config.toml
n_layer = 9
d_model = 192
n_head = 2
n_kv_head = 2
head_dim = 96
d_mlp = 768
vocab_size = 8192
activation = "quick_gelu"
norm = "layernorm"
norm_place = "pre"
norm_eps = 1e-06
positions = "rope"
rope_base = 10000.0
rope_fraction = 0.5
qk_norm = false
attn_scale = 0.102
bias = "none"
tie_embeddings = false
parallel_block = false
init = "normal"
init_std_qkv = 0.0388
init_std_o = 0.0
init_std_up = 0.0388
init_std_down = 0.0
optimizer = "muon"
lr = 0.00486
lr_mult_o = 2.0
lr_mult_down = 0.7
beta1 = 0.9
lr_head = 0.00434
grad_clip = 0.5
warmup_steps = 200
schedule = "wsd"
decay_fraction = 0.856
decay_shape = "sqrt"
final_lr_fraction = 0.02
batch_tokens = [8192, 16384, 32768]
seq_len = 512
doc_mask = false
train_tokens = 175400000
steps = 9208
dataset = "wikipedia_en"
MLP neurons of a small language model. Each row is named by its layer, matrix (up: input weights; down: output weights) and neuron, and shows model dimensions 0-191. Each number is 500 + 50 x the weight over its row's rms, rounded and kept within 0 to 999. Numbers have three digits each.
After each neuron's rows, "fires after" lists the tokens most often just before its 100 highest values on Wikipedia text that the model never trained on. A number after a token or word is its count.

L2.up232:547524502551519517518541544440491546477433551451572436576473500532505360473469490431532573477487516503513555523587509529463410526535404539518571459465607469478459470469520566450509486501441479509511421510459566437527512430530485386518440559549483447367389485490488431444590507481418386503459531575487546505492522422526533532497538454527492579546461510530581596499560462452531531507537488506434502448439455468496501541528425483504545561538580561533555581529459460553480598505525454405606450580540466573509549525563508443443489537487504522566549439480480388518540459511539447474
L2.down232:414525410370480469514478503477567510539483501545528602430527518486421479512489518562504447501494525462500470449480548460487414493455474564482433604434487471541535505536466578618551616482522531485488564517464499494555511566485549551444594491426444532512494551471525516513523446575582450473475504405454483439458530586543524582535447621491544522513425545462500516473550468501503488557447468572537513551509396456497487492634504594526495504481463451472481435415504504476465415431471489502463553468446592495518487512416410520484456523518501491517461470590548470485463576505365636506
fires after: " was" 36, " is" 8, " were" 8, "," 6

L2.up716:504517486573466492471586545545524456514497539413445547586415485502501441436612522416522522508479558569433541527519505487503453481590562553515525506483458476623408540477470466480488496485493500476522492530513479554516537441542592420553519527631559389502510519463546430473587428494577529479524591536549506539468410484489537573488531441447479400496458504459431525588452526463556469507569455440466551500565415491478473500527502537425476524602530493534540511534430441471371542429507498498453404576542506521522527495524431529472547393560444523485412469377496426529501530545531541495
L2.down716:490497520547455561508543514523501459516508505495493523448579485528412496584610418449494464466438493574511539465551453512538521491417418477503372425412546462479437531519449486536545525492511488513454451519533451533567483468511547404544582451484463492523465536478568492574471518534517462463546473386489552516491571410558499453486547553497578450507495506446459495541467639604520388471529452505602549525515486585400538449481458573496462526525554610468517406491526526490457438566502536463465575563423470411572486528552539592474432475467570456479477502518484491425539592530398461509
fires after: " was" 49, " and" 6

L2.up667:457551554572523491469520413528383554496494551519439435567522526555494505463453484416548507450558548458454479609489490492614489495542476536481538458562463514506353413526482453428426589482519471391381536433525475534547517550509581584551448462513601550523418440422515570502531461469556463516473461417511473488581458510464513437576454514439524517500543384430546530478516479477504502448520513513522537492474507495539509515553479466480487417418465580563491496499460466581587476547529525505523538524618552467404469548521482450404470437574462548462505556479567535552432508465502511455
L2.down667:487470527531520460475478521585382621383473510540523491579469531573514489460391545520553504493540562552540555585483551549588511479501376526453472447483478496495512556526570498426448582513489450489573608480454473476458414491429525571621433401517587555511520536441545495577496411474491495540446452425462547470549525550567578452519464440418546492483490444411574471505524545521508428442473433483513495473486493513551509491567487540505505456504523588617525445532492499516485479483428499481467553435504573487509480475486400528517467454470422588418510544466479536613500454469532512510
fires after: "2" 26, " as" 8, " was" 8, " in" 7, " is" 4, " of" 4

L2.up371:549447599518505488539557438581537490518643532442460489441520470483527561562557489513481511465412509520410567527562414469462457518542556530550527583492563584491473475549479496541460551484547514434408559472492502581555546521641461413550534550461447502519428513511488446547468444554450507495474524399502522463498466390504470565499526552436435470469502484449559617441561434538534544544472442467455513531465491494402479548471500477521449482512432507554534508457582507504534477503313524483467503518485514452465570460589514492470528471504553464481433499463379552495510539482502527370
L2.down371:460490471462559609535349431468396545514478531493544436521584572561481457513524569460496506601521449475567452475500579570464476496470521461467539605451525460467527569476557588409487515468451486516570540513475486428508492456370481487466518530496546513517597412533473546592436544551484426437582413546503470451453444537510469530457517480542496491573553521521442470508462572397465480491504518514489527474523541484536449454479424500372464528549552519475446416535451485415454572483526437534474518540550461540499429505535568544567510499630500500523496591465438536518484405533485490557
fires after: " was" 48, " is" 19, " are" 8, " were" 8, "'" 5

L3.up1:506422532461610424429521474470484453501548534426486556505568557519440556518494461568526422461520500560503402561471483495460546611491516497523510567523495463491415488489398565434508557533530416536459532461517593569524551515565466551537516486502523481438525464514504554490647449492529531449516497409539439464486509406533514530455601483494485500511463474438546566543478463545325440498576461510568489457476576572508554504483599416493474502471500501518468548522505422480493453435491462519550485435573444500478361497631542481516490497516513508437514432387575481448560493506455483522
L3.down1:503454534491476514563527523526500499540498432502554449483499438470491579457546514490449631504552524477508497427476443431480500440563474563570557519530574529476616488591557444498504451527498519421420489469534529456454397520472502543560440502467398490506637544442515496470546546442551545379513468498514449507544435561540507476366423516443500448379444550514563500429554495571567526559433482474522467523535575493509534429539478593501534537529526520447541537536457481450466462413559426614416453548464533424496528455540492434519470633539478525478498515433486502534535503410525531527
fires after: "\n" 86

L3.up553:494490505599592550502520539523446492572486540589364510469544477520432445447501427540518487449513513447552489513508432471511490603491571542599418571502549486496411508571540459489507568515566470444423438556570484480479575482458470511511490601527536610593497496517426571479548477465463566487400460460501464519560513442533556465405508497467577459559467501541516376537528516596560528498469477450517476389458525488478519478356466530517561551516543533519491475441480488533395514480442505402441528454499502505434425492525414535476535473464479416525497530559510484564587447520517430520
L3.down553:409499459501514514491523582463506476620517566566500493450590474594494487479545501532567549444505577544489584534450561550526512514458565423494578512551394500512477479554479433535595490589558445520545456469454517431436492515544515608561469439516586539482540479446580584497559454487453437524412472557479502451468527500467456449396534481482459521446508429569471430510462492549573397506432500479556484458537458576431459459530483500562533495539441454500511477517446469455505481410515440417493546479465423472464570589495505471551561486401526543506513674491486540414504467493557476476
fires after: "3" 25, "2" 16, "0" 8, " O" 5, "5" 5

L2.up356:507524513549534465550486410534523530544474476499560463481494514415567531550471475501482510464551561422525428482530461402484452555442469479461457562450431533443440503393552574576529589523454521478542628513484525568498529489455453482521500510521493437497509500489560513382462626486427548483464465433503522442471504492452454557535480504474511518461525637503405602506455586388517553496434487482514478465581542547537573505507503456563540334490461561499440505536540614498546511524415502534418584504537477489546562567571493480542485463471425521468559442503547543460527419440449558502
L2.down356:474490481511552425479456531521524467528448483545454408502541461514439534499491511500592525479468523413601483464537469525404465607449451538468523556469447472462399509520528509578562460583485547502516624388485483582519518509510455485603482445519484481490498466499501539415453523444460583576520452433597570422473472504541492454528433441576479518466444572499535578466395573505527551527480462491442494551495454508502515426448486468568463480503509541584498455504487491394507563501440511369510532508605504575516576440459468557498513538592499467457549491542620571430598473428508495472
fires after: " the" 42, "\n" 12, "==" 6, " The" 6, " (" 6

L3.up330:439445543487530484572532481530548516433514449498527527496454545466487496506609477499511479541494524560498543520475469438598404506452439434509477485450415577490511461534475567466528403409547479486601416457509480498520526502488489519479496543466486426502517486609545469435463495502518547457502471504460523491568527431471535489495531477402623520463449510502503520504430494499518535527488556504438590404543600497505490426469530584494606504514552519581491516510567515491564578482473461517483467455412423470481382507495519548601484462609367471463558424390580509594628424566512534520
L3.down330:534462512464465521455571365503467448575515475515476526501509473538540499569394420553521436403527386465549362489437518549501526422512519516510465442488531505576491511494467512504543497520504525532448428475497477589518428465459476561434500475609494422589521489463542511517568488426504449506550484539492561484560421477482515504654416514537503469531481430526588534541511485457447476456494514520414474578562506529460592533395447440536467519511403502497466535479638553495473506493529596547469575536533478561585547497466519584580499533476628497459466540472473530452488478508477484416
fires after: " S" 25, " |" 22, ";" 5

L2.up521:558566432526532534581425534607468384481426523566514490585574485581522535436427444524541514487534414499423572381465435547496456539414504436500501465501460455502518576478507519438535511538480497566492544463441551434529410502406514506430507548447510420509494452500563530463474461469457525451482525522432479540532513510561430477480497524638514327508571519519470517538511537440494501528428429579500486472556433604538401543438508522519621567504441563479562545575440544445465508440477556519553462552476482512513550539495504528547491498513534490553512484611504535451517542511497527464
L2.down521:547558415483427466438559485465529553538477614403469585515519460435546556491523541445490435480568542547428448566545458511464481441567554504535464505575508506498532494454474483506420552510400521514475487477621496477471575510524549484523502461474515545466443477460420385490543449458429506538559540477427504498450441500530567559474539487389469476496458523488468475504526466456414461465440502592533424482497541530586434465520484602574550519499412445536562496510487527498586647420545464570509477534532433497473533455461538465507505414550545609490488530474592494645512467465499427488
fires after: " " 40, " at" 8, " No" 8, "2" 8, " with" 7, " in" 6

L2.up464:500437420486510501478467467568470535465606536513476492464446453449457479411429478463509444592457506503483478472454506471451402414521471539504515428511491522484489461437519592464602468389532456508507466582550512465520458492519550452584495461520442492515477455598464578415510530558449522550481519540547482545517447404460558519506487538402523511465492617575471500528462468539507480470548572560414574458536553458506463525420535434469596535612513440505479445530558470564401458470470584530474467415478440490497527495449425520540536531554539503571677576527487550477503463524566547430
L2.down464:438446543569400502508598498526488475483565532483474400533467531539503512459484418465556503369480477477457526432576598448394473472555516415531476519484495552514502498490449447439550518362441375421490370522512551542438527414476542489601481556520495528524379508521514520488526496470541500503491491429489560544502452412563519563502454562461563551463518485537489607473484474551573465491464511544492508512431478517496505508551571575452548517432531525464577506529519485532506422514507485512515544512472434584502426548476530538558531531549516630507438586516526525415481488466539573382
fires after: " the" 43, " The" 8, " |" 8, "," 6, "." 5

L2.up113:531549552568465531564477501478502584522536527606485415489480496478498542408539585437495430542527519462474406527543524511523420535501458499465515468420517451499530416507560518584521531449541583474458445437543482545491558428542567440616525508512522493448484399502581492500486499377541520435496473538469585535500497522485516509522458583515490534559550497564504470484519546489582511482427466582431556480503463496468545544510506435533553433410534496409513437444571498519533447483436545477553518469533572528551528453369520446535452573430553432497551502359458360537401468532547454494
L2.down113:447490515471537534427517526466458448470509492478579531503502480519471463548509501448531515487480467555600532458512500537373536527512476582477458506611425425481499631523550473498497513551458457529572489501471538449469496572453471459386526483504489565535467575472515508426506440557440545487524548469425455561560535489443525511436512517485584527515435461492550482563450450516416541518518594513501479464447474484561486567551418538379433518535561509501481581529548527411389628485558502640503392423537484474523386468559500545510515491552436521505453428529565619531436468475469548467
fires after: "2" 13, " a" 12, "0" 11, "9" 10, " the" 5, " Techn" 4

L3.up576:383507516553423477546508564524415476432515482477600450440491496499505531518555393509504494433505480607482425480416505465441428561543418550463557521560448548396514550451418463522498567573472517510424516478525545557521476412498598490544583542537500503497442587557488443475442386536499464516516428491493451541493646428574565538456519461516499510527458564493512505406512520537561628555538510475549496573504518493427548470503522430523507489554544496479525544582531523498509535600385520483537433469479470546472537406515538496486455529514481491527535437518518438529514484588455404432
L3.down576:360609581508464520504603562455488477451417440458423508469488578498488390492514469542467545520507519521476554510545503491502627410545451434435521601452516518518466476561529504477515580457478554515443530469511484525407602451462519499463584506509493508496449473434402593484542490452596515553463563463569465424503559440400475420468568513504463468574533463460529436527601543499434531442542558522517475399547488547527458460583565483552562538468525385416479515449526473596499490548529487471462558580535553426483542449578491506492531477499452494485494441485485545545460478498471519528
fires after: "S" 16, " S" 15, " M" 12, " N" 10, " P" 8, " E" 6

L2.up725:399434464430499564556544499511506407512605536523544504403496498477529479474540472386504448522473484492333463538533452499438398587481515519509477573462501476491580521540586519495508470484532502488477437567542560466526526426544491458526567507502440496512544579565421530533458436424469579526505633536491497428507440492518496585497451537443482530476570566506496455582494462478570510438444530483493557550533521516551508493506474519504549380457467577531414495470595488497530496489468484489475498517463349452443447512599440577530529565486410449545523567427462565575499505504542562463
L2.down725:497564463485486482524636502465470517538462471504532416522560532503436476568493572434446514406429511454383524439506581464559616544481469494451527517465471551516432514485496446451539535585409449544406518503572583444496519503578511532453521495461554485562487488513486512506576504531474521313540510407488540524520479425549495534457566485457598521486372477446466531476506461437357461579474548556551549456556488554468538566433509472470554481491549462567490512529485473560466418541485541448486517480487489515509447498621502511528602406487515519494508450479474571538499447589483483517
fires after: "==" 42, " ==" 20, " the" 18, "The" 7, " The" 4

L2.up491:546405523567534419548462458521437492462407467467582415561397562506490510484455567496499537438578447533460407487449541511493430493464434522482480564477476513387497452539438460499512536524527546485558510426549486549482534528589532527442543538527559514409598439525586463530531560496476564433451491583430501505485480486500487533485545554516493492519543560440490469602539463478547498557498523389375582538561498538545509439557513449521487433529608494524486608469510441437460490486423491447492523607561521511544488410528525374517553483467409539490505412550442463543455573524523489494
L2.down491:448586500553509489521499430484569509566523486495575577400535412492525447466508427527518511578515520454462479523455512499367506535533415489479540554613480471563441566480494477473443385499516408555506434463383463541503432491476523498568587533544523507479529572442495498622490455474470511451464528514555538538494441519546472529471512420533619515469511458458457443536504487480473532549616508495494431376575495515587478566573442491479517487558544463519486537495597521546556551432515412490538449445496470589378485611480483504480595481577479479469486433476465493440472459517484537545
fires after: "." 40, "1" 33, " " 8, " |" 4

L2.up702:518416444419555483472508496472470514496571528451560428480449478447514462532569491519479483495501558532509456567504459477576464493449581528510493531493426580545478415540562518542569517522553521572555586510522529462392445538431482506493596429551528493493520458477520473441496387594441515553532567359492556430469519453493440461496554427521553479588432529548534497583553500557443493525473497487491483495592516596485481405540571432510527521548506465497445535488487531419598544441483473611465541389543444496459487505437486513564469509491483447430432449513523385455515412453541560606
L2.down702:501481573477605577541537470431497330501485535468557496481426422464437553497554551508507571459524567466470507504509508556507461462454498504485472531444521495466535552575569460580540423562465466509492517488461450513549545567530547531493528533613443530540598507478399459494428525536480537397452509432523583529554500511521613470463470515515488395440545540502469526438442494454392455480574474512467475603616490505467483530522563522484562484416506574545438466439453533553517514367531422457438475405579488568521475468582545500542476504510452582450470568523524455508482527515453498446
fires after: "\n" 64, "-" 4

L2.up704:550588568422560605541465503526496438533553562538494546544582482526551537541410512437487615561521394443506465454490502500532503528492425471547489378405532436460472446496514413476501473533482574452530471520458553500436465502578587472559450482422520532569454479529524535433586450399456484484514493539513567545466431542560506452452550516463415372455488490557418515451519532434588544559449549473523438430526532538521444486491501476461546523407531532513534489533502491496594533406595499539463458557582521592479559559487585495464469485555458499514537540548436505478517447498559461427
L2.down704:426400444526450484479514541469500528428450500538465458430447421502534439514501595474419543483532597540439565527475393542463510486465518591464527589588447605549586467501555500589555468499545502474504541434551449554546467469498448479430524591598508491402513480443503445531513541416497552493581504466433516555569587581440448498539438422582558565450471486493428493577516518501542483413537442535509446542422512499512466503523483575456559539494478459389517514553520526393517485513467427545541504474465482484514519499581459546514591489451501519490596555497474472575462551439434440509
fires after: "1" 19, "2" 14, " University" 13, " (" 8, " No" 5

L2.up432:446514506538478467464497513537561480513534524555473446528424606470539550473487531456532586473405383478492470579555524375481518445447500475488433481455473475525385514513563525535470512575426488504431532492480505522492457426457502432562497487514561508459541466470537537497460538477544485533519510544513466512426448417495413536454562473467550389481433534515524557533577442503533454487609593469479541486497601529491579503454580401486486563535518551581417646518511457469431391481457580479589445568525506627524514510498452513510435542507492590590501474520551433440497503489485477431
L2.down432:452472479574432504526486457516554543515476479442483519492598475466543453475453494605473481460515447508539423484467497474435547455474466540562451497563478509468494506508504443536444446497456488459507532445567482607465574473482506488614495545539431532492498501594444529540461449422658447558464549512443483536509463450447508517564454474460521493636505498497406532488624475530519471506498533373444379523469556551475586472523527489413491475574492599532599443502507488478480424497539516447607496532458541573470422536540417514559442420493557574565508424450592506537559486490504513438
fires after: ")," 28, " the" 14, " a" 7, " was" 6, " is" 5

L2.up192:490559492519601504584497551493523556525581497515540507445465541445553565469514463483454510491571524452511386545507453423467398456534462437568457558448454580594515487532472539558598493479476605463501514450485498467428473503531407445478491465501400574520501420484571570430490566604472507521524529436541459364515473545477503447537510445473545516453465521471481537505457494534517515528456440483550512508506572489507414435453526489462515440528478562550475519463493536518563522545393433444486529413556515520386403485572374461442386472418476533538531499568461527581567506490521486574
L2.down192:512452469460548574596499542415455541548525482494451470450457464514526569535532455508466581511620619408448570517550534452522542506447531464509451518448435493451585564527535491592547420519507479609405461515525458496537462501466426499480449398592412451552501464488495508471559569551450442494533529467543495415510566463410512439469454534594547443465509546460510650521479634499514485436493471517455488572525460442492528538459426505522574502472534474502475507517485516491531458541488471444487415349579494479389562488446489457522530558476516523523560542451481520544458533564535494523
fires after: "\n" 24, "," 17, " the" 13

L3.up310:514439406557555511457511556549492550507420573535510514544494444543541453492476404535515494478497479474517516458528470377492452467390497614540488411492472454505461495512519555519578550543468508552491523463381479526485526465439662512483494528517598464465517491519427597487508527455476436527493602522451505454455402474506608504484427576550503503463618521547461553518506437453515498502516509536416572431456402567518497494568516408482495509363510585498452540467492502459477389583497550466572549529528537508525494588521469416454555454503487531591534449532549478533540498518476542459
L3.down310:390467492492439513488448511541498547549422540530510452532541444519531480500510373522515464504502480503560453563465535485525553426516482478555458516497559538522533492490545414489506562499504539505583560457526483601505516419479527545460555524583526470525601564479406551522582477487496471456429486541441470473501642520566451475477562491508460458441431426478439412530524502565593518420534579465539578387447568490514589498445573463582472519484459431512434461470442421573544531505467424467529433437454590439489514541459416553552418459440567419538530459502526593497460525552517429497
fires after: " the" 29, " in" 11, " of" 6, " a" 5, "," 5, "ob" 4

L3.up121:515434413558594506657576530505560496520576602531520523600573457518535516453477494540455585532547482498587509447445528488487483546497473489456527479477444574521451419478557443490442403513556488491473476441543441432553529506519547548551451393616550486489449474598494532436492455483602541451477431476451516457503524474455486448429467458434500424429458429484502468404499555471529504533552450525476521561538537495423522458559594520531496490513478516479465541508521601469569564482444520621504450457458514537421533585471444493459584481521473539406557532419493536556468455545514547529
L3.down121:535435573554524493379540484489424551476488565448508423497508467524554493701512518453462448462501532398519470540515493500557639468408479470504419448554416483528478478518499533549546650512570519502567528500567445452502488597476455455444525456507541455537579564493450517483463626500495492493583416564517462539495500422501551480489547494541496426419532533526446602528431542483469539424471561497460482536590548432477577465547544400497455518418513430482503537458480475475570516516509518509494518574515490474473484466459527453504537466530548561501512493484488513459429403398495524474
fires after: " S" 35, " P" 16, "," 14, " p" 9, "S" 8, " s" 4

L2.up471:462497528517571549488408534538575462449560488499522423519450467545523500525448448509499578458410504492399502470542599483498427545490471543445460527508579515454549478441567541517547420464535508591514522402544531515486525473539579472500497498513495454461439376561569476573575575516493557548479520527536565456465481519483448422405544524535423498512457408534605428446528517505499559663499527478449554431401520498624506490423537509596479478432588484548475513438554516532558485441490499521597517534470504488531489499495447439612559537494445522483445525568489424456535427491560497493
L2.down471:555486485497471373449458528510383504581456620445441467510530503523429480493443550481492518505483476543530607480520492635437462499441456448569481395561462509551461482538498430458495522520568418492430411540433509500521519519479469524537570397455512568552486555541470505408543556473510568619513474496502514560489550608525530504526491500522490540492655559453478492550521472427533491498415490512522470500498529385457540556465440492491501465533495543436464590470460485549520486520617504529511480417597582559530438488494474475480563526586464534443518559509451544534429452421457460496
fires after: "1" 24, " a" 24, " (" 9, "2" 8, " " 6

L3.up570:508485498500548465505521624491415572534581549561504542514479466455503397391437418531515441438504575443440512422540477557534468417505473584421550569532500593436450521600533504527525507490546443466491502451507568466581574460491463520499450495465477562469477534574505476493475423613517571464413549528469419510526437531602526575523458496523502434525513545404532536450403456498520459569499511529513491559449593491484580453383511469550539442465475546575485450452535458456477608478478522506510460465456434442447534524626550518510546478525457471492466498455546433563517566456476555533
L3.down570:483487529460536524475473481453493523539442464474475530593537494506517548515543515476552464508533490539453453482470517562597464456561470418459496543462518464540587557501450367485546514569523663503526463548507544587530480449536531400541555511467503519569418409502464477474519483467458485509448497477401335474511481472539501509556542538456554526536468446566465504494443444541579379450476456579444611509523522407506469485453489462521457489501456455473552569527559529475492519583489566414567601541522466478501467509510579507489536613423475442489637504502505489500480395471428577478
fires after: " S" 20, " R" 12, " L" 10, "S" 7, " d" 5

L2.up185:473511385416515502515435465440546387498504503491564536404496484529597470548490473586561549512508478518511490495573476543503513454487476571548524602515445542491533417505559473486547411479548509511524544482485501579458453560454436419463643427483505394604571469508451490467480516549573495505447514506521467535456507432511522456533520399413543504449512507465495541454420563469412466508506555452479490451639507532547440444467469479618480498486553597508481517388470529570534592434488479530522467502515529498499502426544526552487544490445521553357485469565611506540547503496452473497
L2.down185:492388488474596609486489476465464488447575488549582493529475452453580570566475526524521464562489530465528548496534463415479500457593486540475548564467472433427577558555515551514414460588519449485517493534370545437532508468507423437478477511590500568516571504508535465525599495496514478554432506440529539517446473483523562477435500564474538348462504464474488587485526440496483464591498381427522454487497506510546489499580544520454405496518497555519508575446404443593562487501473422534513428435568510514476421473532493538520536495450466634474557518426490537466540541523422455523
fires after: "\n" 86

L2.up387:563519514523534526512572450502500566526443470482543438534518508431567481521493437492556491558592424376477486451561538460484527542540478532529442507408490510422515498452523576499491455460520433475387497523493522468441553560410526445578523501628486570609490626591478542503491472487521503514435506451546525448514423506494472463452519490454564452468518515455440429544540517489524533394468608460498529434493408465625467501543556560549596411494548521503469535436538522451450560468401483491438468530464541445462438483559497383521469542473568524456459481485460472397535558454560438485
L2.down387:532417473539462487460468442487540443476525381403444537505438549464399449472521440481508525552446518614456487554436447479529487459415460522497508517544511431475540499403549501548526495568430457520635577449500504503548483643509484516456570503513521525546534542521497571499412570548525486399522556522559364543506672579493527485563464438529474577461574560581466490518521566625503497458520457513543494589479493431435488527494499478476424395484473413485463462511415465506512474506492526462499493504479472516564589560550559523445462529484518482507543559464484500523459498502523472530
fires after: " the" 55, "0" 7, "The" 6

L3.up508:395534560426566478561507627568499539524500520554513510510541495548495469520469515558554467425424497533507466480411580442524534481525598492490402479502459588506468481399444525572412481451535480494410497553540480527600479498487539428503547506520532497501470518508433458509461523480474456399470472449504438506520502505429473589479354471562523435511505526508409589531506528539421536558471527523541465445419519561564559467400619472437506471470573524521467472463559541489476542542574443509488520557562453587447547485434525455514515396510496564508482558556549506578465528586539610456
L3.down508:489506462513482499451455563554558494443447430516526425460438587462450533488504495433480488528442432550473493560497598527451439488542433491516479478505458531462519568553576479436588390532564492551523392380443541484420559542469591455419531515547455536459574522584558463570555483536513477536526512551444609494409401520415552464430515519590508578438530524444488516423488521599594608449489480489523527539506533464463496473601518468461438536381466500485508459519463494571499433489452459553547517443518490471479535512501496597487520538543424576456522483457463524487506459532404539543
fires after: "," 15, "-" 14, " (" 13, "\n" 11, "/" 9, " \"" 8

L2.up129:554569567476562532470414454573486489519425520398445415600470447484544486490479539507504473457583592463481512584439591491491444548528536431451552502521541540536514411514459523474499416431464525462507562447483505510513465550617512484554495537567483527436439397451454456433563643593517373533505482507506490506493471507515535473455585545497435423513516538556510522542480487547560469534508483576424430506528519477563443586581420507472396523553498534528528517475541433540502502536530422450533522539486548490474553464575506481440526514566585432483485475414425436434396527474550507483
L2.down129:478478444476507457605581550500512456542559512539561489525463600550521442600533452490508500533468477501500551492490467453513552526519479471575498485476510472454439558480510452480441620583536462515513432510500406451507491482502456492483530484512498532529483453629501578585457359540570551394541483545513510594416584583517524483508522520603520526498581447422419476456490535411385524503451567436596511446451467508486501398479522439495579413445479515479531505469508534488553443503472509455440538491455479493524484431445379538575532537536449472537481404581506567509595455469480496559
fires after: " was" 24, " is" 9, " and" 7, " a" 6, " an" 6

L2.up202:565510480526485518526527406533447493506512577416471539565476490503475529557476507462569586464562494502598513500464513507458429478527499512505606535438515469444538528452551573513439449622463369551568518466495415543531497599581505487468506516502553424554480418476497414538508552495489470525555562498402483584438417368555532579516589526486557507484515523404473466447502500480554468556578463476439464468534470412526405476525491489506466463498461563528548563480441543595480510480440414406490405559536553509455454534572484525448577568534519511471442435403421521479469482488498537470
L2.down202:499467493573550420531504400502597529493472468465504500620596531472466506478570594526528466492548517534459462427421470469444591592549415555572537519515521446496504463461439494474442571493501491513475492495456519595456570472451414498497491548535406566454568515559497478452443474470488557381442485480543503476543528552521456421510569546496406502630519508529489461606674475525481511578471438466438468512435577452529451560491520479505570526520481445453407516503439471562563483444504577474490529471478488518427530437601475472493502476508518477398469496426550469494580539542498522486
fires after: " was" 51, " is" 21, " were" 13

L3.up62:420575500460430496488513450542487502499482480428500551466452542612445574537483434401504550546483574448383514544475594430510476464582560478425472441545501469569496528433406507531437538505511419516530479553592468492613444525484453456548539435521503566510512467511466581465513486481478506502442501495459504519533515562546517473604474537462589378560481484459548618424491504573412523428574474564597507467498506553448523462542486470434548418543493530548452467518504534424485514447549593476393471522417511581439508550526490486528459433485569493578417462464540566459534532516463523508
L3.down62:513544447554533491495495527522591598612516461571619482457431597521361545439473500435580527463510530545594502524495477428376471531452522496518438431552474496427542578506586529477556497501481484546591479461448530489550541427507558415571509530512457591625544561453467541424486522535431520498540413479495489497488447548440529508472506479509515481469489502521595505452451560388470538498525462484479473463460519409530470599511631497527454472451505505452505469548509444498465434487444435542485478478560447451409571511519463464531476582561446521408534446494413458489478494501484472523
fires after: " \"" 17, " (" 11, "-" 9, "/" 7, " G" 6, "5" 6

L2.up23:484568470469541439588432515584458511476482449526510416475505472512533518558495467487511497463598496522473453568470580549583525475547457478465583495471438493483545541519500540550582471456511552649504563493485502601404472468545467467412547460475521459452593461539596463504520532521548548571457508570538548436533533446443574407539531413460612502476465459498514506515526458499436456542530586499520599517501508560476504454448538435562435482460464436539468472471448470416453474436509455493462528464494491410456426505480460518529440518462542447558594515541494329470484450418606470555
L2.down23:375427487511587495450437492493448501370470515538505523575495579456505477501500537453465532510555544450565492536518473426506488513503538624451453589510547470529445528537526414527592461405497500481478596499458482482604532514500524493480475463580448463486491460503487521527493464560553543344568602557541490489521469449591567474448443501568503535434461469551461542512370509550452468513453426539461431559511493525483491545430463455471531501532523486479486518476630571462465458478497508514496392457553392525503532564509478556517547550545451524595557503483377572437527442520482469458
fires after: "." 26, "\n" 20, "'" 7, " that" 4, "s" 4

L3.up426:472450525566512552491505509503544422533489497476493495455516528455482574457448449496551504479469525538496565482476469425440409499581491510560460546452482482567511512525466533504441484508498487448454492495457501449516471488515429530562564502571509524408584552515451507453454494444387490496541482442409482496487535440563492396549523480518606538415562542472504460552457488505508518446443574471421542575584442596487449589625511400444469426485507621494453508498615512468515496491518410526498545473654548474480380502660504522520504377494522573541553508505471467464521495471558521450
L3.down426:525456446472542520517587540489479462471625436445543478471446506461486561550501443441400560454509568522458520524523513522362428431564494522514579532400522585550562457495441506420507470517508538494464505480448571496423495513527471604565528411460542525494470459524471561471546436511508490539504537430550518570468428468559507491462581508524491423492468463408534388547422527495450414474530487577438491471623550607592581510485512456462523487489576489512508459593407526465466433436490492517472570472511500532482472469581502580477434494582501509543583486475594457489524475462603512486
fires after: " the" 62, "\n" 14, "The" 9, " The" 9

L3.up613:513500608496474520440511525498511488525485456511460489539488430484454452496534540486483527534520409488504488532447509491516505490548420460533553469553498553542391482567488540559434409491506400516383475461490494571444528537442463477557530410555615521468556464557526397539464413489577508512370432571604438542516541428641410489519491515525489522445451492563490502431470441522509450517555423442487534550540566468453536560503539461433556491526496529479470498462574500550571583501456476570505461619495466584451582470585509560531634483535422496507478509495480478494582482541457451449
L3.down613:519512543511496516559490554504499528488502512537458552401426565510477496555548461488549608481447458541399454548505520508490566548560485502546440463541498503542535470392455453558501509480566558545510450472486560538536474485408535476532574467503502560422562557499403543461544475466529508529498467480458455574501485503451600498542527463487457472516440509547493364546452521419459403543547532510482456453481575541461512533419552587474457606297514494453517466556456443515560474543433432535510512453410506384452502517464442528534517454592549461546516542612541494468514384551527491549
fires after: " as" 26, " S" 17, "S" 5, " which" 5, " w" 4, " was" 4

L2.up444:555419566477464432454457432540524467572481476483432520484444540458500467496435477546562425559509496475458469491503497374471439485560550490528526581410500461610493517412626540400458552562525576533483566504433502470436558502433515576560482549533412448458534451503475515512495443463489547553536569499475550558479540484537454453543481568497578570587450555569499406454477561481479504508408479517434510462552510557485422519560501433480533431455528579547419479390535579437494441476510497538489559472488502545525526511518444531531392446450608488535511549505454554520502436570605516458
L2.down444:573500504459506409506520561506374389469561503506550511455465471518519604571472406507419608451497486527455489516528474443551412502529556545521497481587480539466455548489523479479486523397419564437483534540502530520514465547561528538552418421501446549455502534400477543489546448457472539574560428488487479429539409540577525499525440512501511462539481423509524450477388506510508468445498541458544514501498544628525552498437555534486575535470516443585514486461467550454600517456440509541575524497452439494517469539482553615508437395538559484464542449587545427415469482492619497511
fires after: " the" 79, " The" 6